config.toml
num_hidden_layers = 13
hidden_size = 320
num_attention_heads = 5
num_key_value_heads = 5
head_dim = 64
intermediate_size = 1920
vocab_size = 16384
hidden_act = "tanh_gelu"
norm = "layernorm"
norm_place = "pre"
norm_eps = 1e-05
positions = "learned"
qk_norm = false
attn_scale = 0.125
bias = "all"
tie_word_embeddings = true
parallel_block = false
init = "normal"
init_std_qkv = 0.025
init_std_o = 0.00491
init_std_up = 0.025
init_std_down = 0.00491
optimizer = "muon_variant"
learning_rate = 0.012
lr_mult_o = 3.0
lr_mult_down = 3.0
beta1 = 0.93
lr_head = 0.0075
warmup_steps = 200
schedule = "wsd"
decay_fraction = 0.354
decay_shape = "linear"
final_lr_fraction = 0.02
batch_tokens = 131072
max_seq_len = 512
doc_mask = true
train_tokens = 470300000
max_steps = 3589
dataset = "wikipedia_en"
MLP neurons of a small language model. Each row is named by its layer, matrix (up: input weights) and neuron, and shows model dimensions 144-271. Each number is 128 + 24 x the weight over its row's rms, rounded and kept within 0 to 255. Numbers have three digits each.
Before each neuron's rows, "fires on" lists the tokens most often at its 100 highest values on Wikipedia text that the model never trained on.

fires on: " and", " or", " and ", "erm", ", or", "s and"
L5.up679:111117146119152168161103134160138156139138115106150143140155129141082136093083116127083159137136127127131151145104110147137100141147169146124140145136104136168100095115141105109122089137108123125142144117076103139121113118170152150107169120095145109191113184149111132127098106105131102140091127112118126097125123140091139122118115174128150098145125112154119117115171134145145108093124

fires on: "ab", "s", "c", "ad", "od"
L5.up1304:141153126141112193159131098125127093122123093130084158117130112135121172145132138103099127085148176120116140106178101148134122086138142117141131103117105175128160182153103149140154120124133147154147114127097098103147122168115114146154111118113161150124105125101130136137156130129087148126099120119134118124149119100148119075104120136126150102139162134130171108149174151140128133155176

fires on: "\n", ": ", ":", "-"
L3.up677:153139131175125174120127135140143127113134105122138136103144113099091122105189145121091130146132103149128162099146116111165122147118116164133067094154122147143131093132128151128093118135154086122151152142120124103094103140131113105141134106110121103181106150138121119162095151124118093105095083122111138142146105147159166159074118136166173159095131135090089110120137131121114152112133

fires on: "und", "id", "and", "ou", "ad", "ib"
L5.up917:118156151153096095146131109096122151117153130139146092137133097140142144137145159142130105148150157180121119130088095174175124148180125093134125155129121137156121111169132147114156109132179151134119126134145093144141116118130089132095115150160137165164114150089137088098128096130127150148148104076115156139117111088139128134134130090123119133104107139137135124118119125092145127136115

fires on: "1", "2", "5", "j", "er", "g"
L5.up1450:143141152154155120067152124120096135158105079115109151142087133150095099141122093126118126129141113116135164119116131097121105082103161185167121151140151143098140101098095136133126132156131130087140142118162104127117127124139138117107105104114150108087138117137182177145162156149152129112173141106144104124143090105163141122164101100138184130136164112113125110131166130130125136139144

fires on: "iv", "od", "ov", "ed", "on", "id"
L3.up1821:136150115175086181110123120068114157131128150144139169156119126151118087120092124148151138119131160092123137102117134134119148129127138096128119165173120135130148158134123178140138120146196143121093147139117146101123163154178100149106131097089116119068167181103125131124134127154114149136122106112156123122079109132101126097123141117125124112124099123094116148123108122116114107148149

fires on: "j", "t", "T", "p", "c", "m"
L5.up1011:121125160145128147129146111163113119113097089156132116085107117105137119181110106130122110100146131108140124188122117092159105120090124096131105121151146096094132088096117136148118129104110084113174100109105061123156117104140159112139158157136143108128139120126142132160144128130125151108126158106125116121123154130094147134126130160143151108166103115091146131185127130142102161106151

fires on: " (", "ri", "n", "ch", "ro", " average"
L7.up98:133140120108104090141106131136150090131161128148156132120131102146181096102155118122106085130098153119126151137158143131154109144170142135106116118130177130164125081104121109111122141151159157127169153123142150150076130161140103147147127169156101187126123092113171101093134149123126158090139145146161131153091089112158123118097120157170148136126098108161119149111164138113122124083089

fires on: " | ", " ", " |", " |  | ", " |  |"
L5.up56:143097144117111117139102129159115134139125108143161124138116137155125116132100148174159127154127121144114121130137129110125169134167151161140127126110133114124113156167132125128118067120144092166129121115151144102103173108165083094115099141159143113151101125113135118147151160050127105130135076163107129100091109107112133090130139135127156084094131062142078150106113128159127112097121

fires on: "\n\n", " ", "1", "2", "–", " in "
L7.up837:118103133151125118120134115136146112075173104089165137091143100137111133116156150158161118136118113141125122119118144179136125124145141109172158091061165152118190134111140148114093126121129103100137143143130087126126133078115127142111076128091205172151128088090144125165107154090150139154139157158083103104111121139124137133112141128136089162148147082142095158114132111079136110128118

fires on: "od", "d", "and", "ad", "ac"
L5.up573:143110134168111151111137082117109129123134135119107072151150160145122149155144183101114146112161125088121087097107092084146132111134133115140136101164117128123120143185129140111117126108151143138104142115109097121067123144093124064125118134132106141140128160089113137103105138133099172105150118129101143107155118107094152098126105130115090096116100118096147150128126136128104104154135

fires on: "av", "ov", "iv", "erv", "lev"
L5.up535:096111161151089169086134162065103134081120149109098143142131121111085171077131141119087149143126162116086102126130130192146164151112132122143129159081127162167140113116146159115108120158165118101106121120101110074104111139151135168079156142128121079124139150131130162130112138126101113106133127133158111157136165127164087107122119140147133132140137147122161090137129105163112123150143

fires on: " | ", " |  |", " |", " | – | ", " | P", " | S"
L3.up1826:141125133173150141180074144147125162104162130172127101099137120111143099145082149089093104164157118133109140133145182093148124136139122153121112121128118129132135163133140160166155142139120147140142147135151099152154132119153115099108136125135124120116105117098134105155165161098143116105155115115132120127122104097109134141123151148103158119128110100143086136150100147120113180148130

fires on: "1", "2", " | "
L7.up1018:131104139169143154148165112119151113108140135126141105089111159109085121161121128147167114132121106146075129129056173180118133116149127129128116172118099120151202125123126127119126158149138144090136183116120124098156093101138151096139126108095122115153134117133121146113087099129106079136137122157121095111084166165128138160135175089157112182160112117123112131128127121137117183138090

fires on: " | ", " ", ") | ", "C"
L3.up55:148100146169121098118118167124123099123183091167101117123087124101137141146116148186105140154122163115139148107138109120095131135146128109148116103144141104127119176129108111141148138054091088103117171099131124126154117141150137115140124110127126120134098107094129135077090157139166137161114121156091131132131111114164151114108133114121165124136132095138102102148109115124110104113164

fires on: "y", "o", ".", ",", " Che", ":"
L7.up499:157091118123076130113130128145095134166098187177148107103160165113133180144113101106155097067093138125150128158126118079113152121122135122130150141127115178128109134131101110124139146116097167116148145136177161139134110139109168147130111155097164138134110078080124142141132127122134147120095108097156118176122137169152104114149137140130137118123095142148167117111101136121123113126126

fires on: " (", "i (", "o ("
L5.up123:109122157160101139092161094108152100139105158150113124110139126073089147143126160150157104157172132121134093148127100130108149115159154134136204108084187117124141150064143124142124100179123153125059115161145138114114139133110163099117143159071125120113116130095127118101117134157128095149165146137138094156092127108119153134113159131109137152153101089158133164124111116120152141145127

fires on: "st", ").", "nd", "s===", " (Ind", " Ord"
L3.up1775:131131134125126135119159131086128142147134170112111118190136172111129176107129167137139109110171136086142132117150130173123149130155087169132077096131138137115151091127117097146119140134159154119112134114098132081104103133090100158082094112125136129110118154117129177104146094109154148129125170135127140102072143118122075108079127140111138074117156099143180114175109152077094137157145

fires on: " (", "enc", "ric", " into", " |", "ud"
L5.up1093:140145145111091117147108158139150098118141170124123176103099105159120161148089130143169084115120128119114152100145120126200105141125146164158157150134136116132117118104134108156158155113120151146110106096125077115136112175132122091147147094126093167193132150142090134121101111122118122139110129102157166133131145130133090092171118109147116123120140168122132123116078147124106100113148

fires on: ";", ":", " –", "; "
L3.up752:130135143103132111072110116108105149091106124160145088161134155171109124127171099156086130109143161119182143137104159138121155112146144111133153110117138126103130118143083143171118107128087094094122093134113102107128101181105116136120123124137113163095106161158142128135161109137115159135139067144130153135141152150173162099129170165178138101047116119164094129122149143121148104109125

fires on: ",", "1", "2", "af", "4", "emb"
L3.up1146:097105141126128152155149134133082144152119132135084124120117125147142124123149105083114104104067118102143125143170149141144074098139145163125124122085134129112114180103131114130113135144138139110154102148116128093130091156094126166147112115098181133128114128120165158133141126192144087161126116128183092145156112119139079114092165135088186120124110144133152123081155124152187144159121

fires on: "1", ") | ", "18", "2", "mi", ", "
L5.up1646:102146151135158133126088140142132117149107139167186110159126160173113143149114110131135147121108136114092130137109147150114143094165132099137112162088128092130086144164087107136119140104107164073130138119117129129141112115160114146122142122102131150175123164134121121147107132118152122121120188127169115110120108129139091108086142153140127129085144058152125126138104120139143136124144

fires on: " (", "ib", "i", " into", "ro", "ial"
L5.up1329:195116148135108150168100108128114161097160134129139132097094146135099147133086116133100148058140148098155154135127094058149132123127141141160102115108121155181093150121140107153092141102125158146102161143123118161130136134121136128175128135117126157118115162124090120124110098124104152082142110136119152160121140117147098135121139140124126120114112160127114089146077128136169148111158

fires on: " | ", "1", "0", ") | ", "2", "33"
L7.up1651:147104148126118078163144093155122138115171129101120086177118141106148116159129156121134145154124125111125150128127137116097131102120105057122100067107132127133154098125090151137123123111132133082136167133134090169167118150128121144151138132127112160193174132108109126144111159135135107122141144107173127180132077148141151141072138094138147149134119113116095131122150078136120144138135

fires on: " living", "y", " how", " (", " em", " who"
L5.up1260:115109138144119128099144135131115100134155161127166105138149125112137161183098112132130101103093104126126113146122108136102107130158144105153095106104093186126135130092135145066130134150143138106107090143093132136118129160113128123169139141155119111159139113129155113135148122112109116151130162154169160120132155149122167135178099140125111123117129156155137108111125146145132104092158

fires on: ") |", ") | ", " ", ")\""
L5.up739:182126142129121156149146156145120124147138148141138131160119131111152136115113083136152123209102121113094155132179127084166122123175113093142140105099097127075184150136145086127133097116108113119099182142164137124139146135151161143122116132154095116123136134130106135131132103129143152175119102126154128109107163135145202122090096111131131087136091089136129128159124153173115138111140

fires on: "ig", "ub", "ib", "ew", "un", "omb"
L3.up770:138152151102117098133121106136100134125097131080150131106123116134122121089086132152144097121136111137119161155183114109133122111145150119170107114146126125206167176120111152127160139108129133090103136121133149158101109108152157122139112086139119120118162125120162112087156132098119144146135083141098137120155121157149123198160113106153136151110117149128161150151117114127118150087116

fires on: "3", "ed", "1", "2", "it"
L7.up780:093149137107122151133115121123155138154130137151133129142126115165094131140193138096146127094130150140134129069149120148142135122170157121107142114155153133134152145150087166141115124120139138097148151110136125088182153126152117138139136102090071151077162128163132124167137113130126121108146135114125107115131123114141089107100117127118134100137129091108153145121116119142117091149121

fires on: "ol", "uff", "ell", "onn", "f", "ent"
L3.up1354:137162129108099155162091131158097154112136135123144117126121152150107081122112115145121138141162099142137169111115106146091158130121099118101079178144126113175152127112130135092095123093176146095117143098127137094146125086120183115099194116121100088146144142147149151123130105102132136117136125129093143122160126096143134151098114187130143173110105098164119166183130147123144140120108

fires on: "z", "per", "ro", "p", "re", "j"
L3.up688:056155142138127141137138126139103153087143087127131124112177143108168078125142137111083090128161151115085173201136134128158100144087110107119113099126161098103135096131097108137135167098147157078174086112125107114141123142187125113116157128058147091079141137120145107151132145109105168115127154155131119122152161143130127120161128138117113122120128097127141132165154136128122160076127

fires on: ";", " –", ":", " |", ") | ", " -"
L5.up1072:143108109130125088130079196140105183150126156147175086149159126101101139128122153155134123150087145153119115124156121114170126114133111127135125125107149140137153130119116159162146120113112098143165090094149155151162135149158131146165124102142084150132117143108124127168168136148157155124153155148133143135122133113159174127120127117115122095119107065153071105184136107104130132128133

fires on: "\n\n", " $", " (", "^{", " US "
L7.up918:115120110119118158141133111152154131141154165143096099150086123103109103134147159137159129181111124126147105112184136094156167159135140144101164094133116131125109154069100130126118122157085140123168148123116151118144124182137112119097141119128155145118116132133123147108090176143122138076125149162131121132087125131096138133156128131120154142149116101124093080172150142090122066133165

fires on: " | ", " ", "s "
L3.up704:130090162156126105131151162144118107110160119122134145093119110144139132133116075106141143140091130075127143124128121102111135164134097119184120130152087150086113140135107104137093147114110120132104118115126108174149141098148144104159145134155118100078070139157112123118108120142133099141116098110158138113072073104123102128164137126150139145101116116129103139110126118119147113110151

fires on: " | ", " ", "ü"
L3.up111:160129153132100101149150130121111091145125125186112118187082122120131122153159085155130146124142135119141104115145113113113174132123165104131134106152155158090129134136132113144130132125113115077094158124150105154106122118144172133133121126126131110140118133129160127156104142199105135157151157114109173135146133143120115133059202131121121087105113070107144099156164080098165093137156

fires on: " (", ", ", " living", " G", " of ", " individual"
L3.up1719:115126162159114127118177191135120105101078149104119134134122117144143135178130067120140133111158160155129152163108130123155096113135138075123091101150103168124121125114149103103108147138138128164162115115087089133148137064110123088141115085100136118125142097188142172138136154117137085132095152146186137136124172155098169080163143087160135128096092065160141137117119125120137132156122

fires on: "1", "2", "3", "4", "5", "9"
L5.up537:127162095133129116112114138109086172172116123135119121112099127192136129131128114116112139083134097102123148097161125157081123141110122120175103142098129133096162113101110083167122137111094163095109142127178079124135095165109123167144119092099145112132115137091194164159176137141167130176157148124155080103088102124107150140107142122156164159122098133101123104119179167106128140174109

fires on: ",", "\"", ";", ":", "-"
L7.up930:103110122088137189098153072160137155145105120108167113120138125116107112150103203127150173141102116157175152105112123171145133127156119146139115123150105105168171147107178125096124168091113116131088113142133141101146128146131127116089116127134089156135116166170099110131115099159128103136144137096112103147120105153107091121120130166099126125125119107188151141121129126103125111142133

fires on: "\n", ", the", ":", ",", "/", ": "
L5.up944:148114132102074109110132089137151121144150145113125146134128139116113168166144138110113111117125117138147139091127171147137106167119103151120132125152117116131141104129173150091159099100120133111133148138134111110123155151120148156138115161104127139134125136126110107160181160129160070124094109128139133179129116182131110164152135157153144189105135100168121107135086135136140153084156